config = dict(
    norm_place='pre',
    qk_norm=True,
    init_std_o=0.0,
    init_std_up=0.0235,
    lr_mult_o=4.0,
    beta1=0.95,
    warmup_steps=132,
)
MLP neurons of a small language model. Each row is named by its layer, matrix (up: input weights) and neuron, and shows model dimensions 160-351. Each number is 500 + 25 x the weight over its row's rms, rounded and kept within 0 to 999. Numbers have three digits each.
After each neuron's rows, "fires in" lists the words (lower case) most often at its 100 highest values on Wikipedia text that the model never trained on.

L2.up1501:469484536507465473476514517473512521453516475469521492522546497481506485479567487534499512456521465496473426514492502513511508505515507506528498497498451496524489491512446520493522477509471525546475515487534518474461465519463474467516508498432513489455475496519516500491514514538512493523544491527508501505492505469553471499494496482520485540479514481523470521494514471498521479502557498457525496508471482564473490502496534543536506466521505509514498497487535478482536505528537522467510540513512473493511494550532442480501507514514492485506484483565481508524480525462504542486
fires in: "a", "from", "1", "to"

L2.up945:503492515551451475482527467509475525476506464503526491496509498507502503513505484462503534470458493502503504477547491494536461500507488484492490555480513484501458502498482472528497488509495498462497560498517493486507515504503538500521571488499524493479530466469540490509470502456528482506553546494478497509528513472482461519505553476518471481505472515508453516507473525502552454482514508510534481504517534497455485485526509560530517504461500465484494502493417457501470516504505530529505491485492536438483468500460443520527539453488485535513495498496477498492507507461514520492
fires in: "she", "he", "dreghorn", "triumph", "oy"

L2.up510:476540524511527517474518493514514517515533509501526489526510514544500528528495484468517495501488499484522483506511537551511533476501514501537512500485515453532534502450520508486516511484473507499495497485481462499457499501477507496479479508478500531519495500525513442504481484542493494453524438499496501483508498526532513501489507506449495490482539497490479492518504505489519521480548481561512503487532522478495503498495513535498525518512494507493489490549543512541519546522534488475476497506519492505490482465501475538470529539515515503491476484487513530491483504543483499474
fires in: "them", "which", "where", "him", "men", "up"

L2.up825:483501542498531489515467494514492500486485422503525480538503492516516514476445480512513509474492498517485524513507491499493543493462506524516471495476500435515461548502531525501477495528463513511471516503496514515492530468463459463505492565481505456498533494511505498513515522510511545490505478493526480463497462498488466486484510492491493525454507485507527507492524508496557494490462522503513550436485502483530504528552489505480535555529491523488462534488530480525491454439542495495543503504500466506529512490511514491475449486491495530485492511508509491441501505522491476496
fires in: "not", "never", "his", "later", "main", "lary"

L2.up1983:497466485522467495527485492528509468523517475513512530545530502526479516511478464499531487489493460515414472526518515481504493497474493511482516471520467496488451530536530521476477438519457500463497451521496512523507507521503506475484483482457519519524509492482507513507497491469495488526497502487481478511516517496528525525470503516451511514508475457456482513477523473511548488508541491512505490482491512506491499501463508536502534469521526494544471507500490505509505447472507449509461477540485545522470469494491494485481492487522527500502460524541493506483509524518470477507
fires in: "they", "it", "these", "she", "them", "couple"

L2.up455:493521498526497521498456511522527504496489537530466530530540468494499515515527481453520503491494513499481511517494491504503494487522483517495490506458491474484521487497509513510487503468494497502538462495486563505510524542573512510440499517455490447517495451490484518514508536518496487523500512473524505457508516555535498508478480491509529552517511518494499505478464483482533520507528531501531484480449464490488456454549531487431463484496498508507497486510534443455464489489489445490507490485454471520516534489493512509455547517500470463478516511475492490516525480495497496490
fires in: "later", "glentoran", "lary", "laurent", "glacial"

L2.up472:467508529514519514472489485514483502529495446534500490519498477528452556495524480494531523501475493483505492475526519501520508516482486475521487508525507501476490481474520489516466500465512472506516481490520530499481539478516490485512533475510501510524541529534496485501493516500476533466516494471529528471494533488502504476554505532489496481521491487515496516499514530505519472532461474532495494499464456539524495526500505497510501520498500543517482477530432511503518474554487465475509550507524508476546541503469510509513513507491490538496506512529530524515518487500515494504
fires in: "it", "which", "such", "or", "they"

L2.up1197:555515459538474502517436504518454504507474528502508502522542509500511515485491491492539520507486525514476479499490496554530467510471537515503489470523485504519501445491522472506453513482523483506481516538545492493492534504481485464527467450553497511538452474483497540537469484528501512512491476463516548489502562502485499492461513515511509499505469522509496459495494510508491528499481516513494441482506533500527474535500455503513529510506530527533510499533516453537485441469525498525499491513456531434550475465487544476488477478519465466477491522509501533546517506515544515488
fires in: "which", "songs", "video", "song", "votes"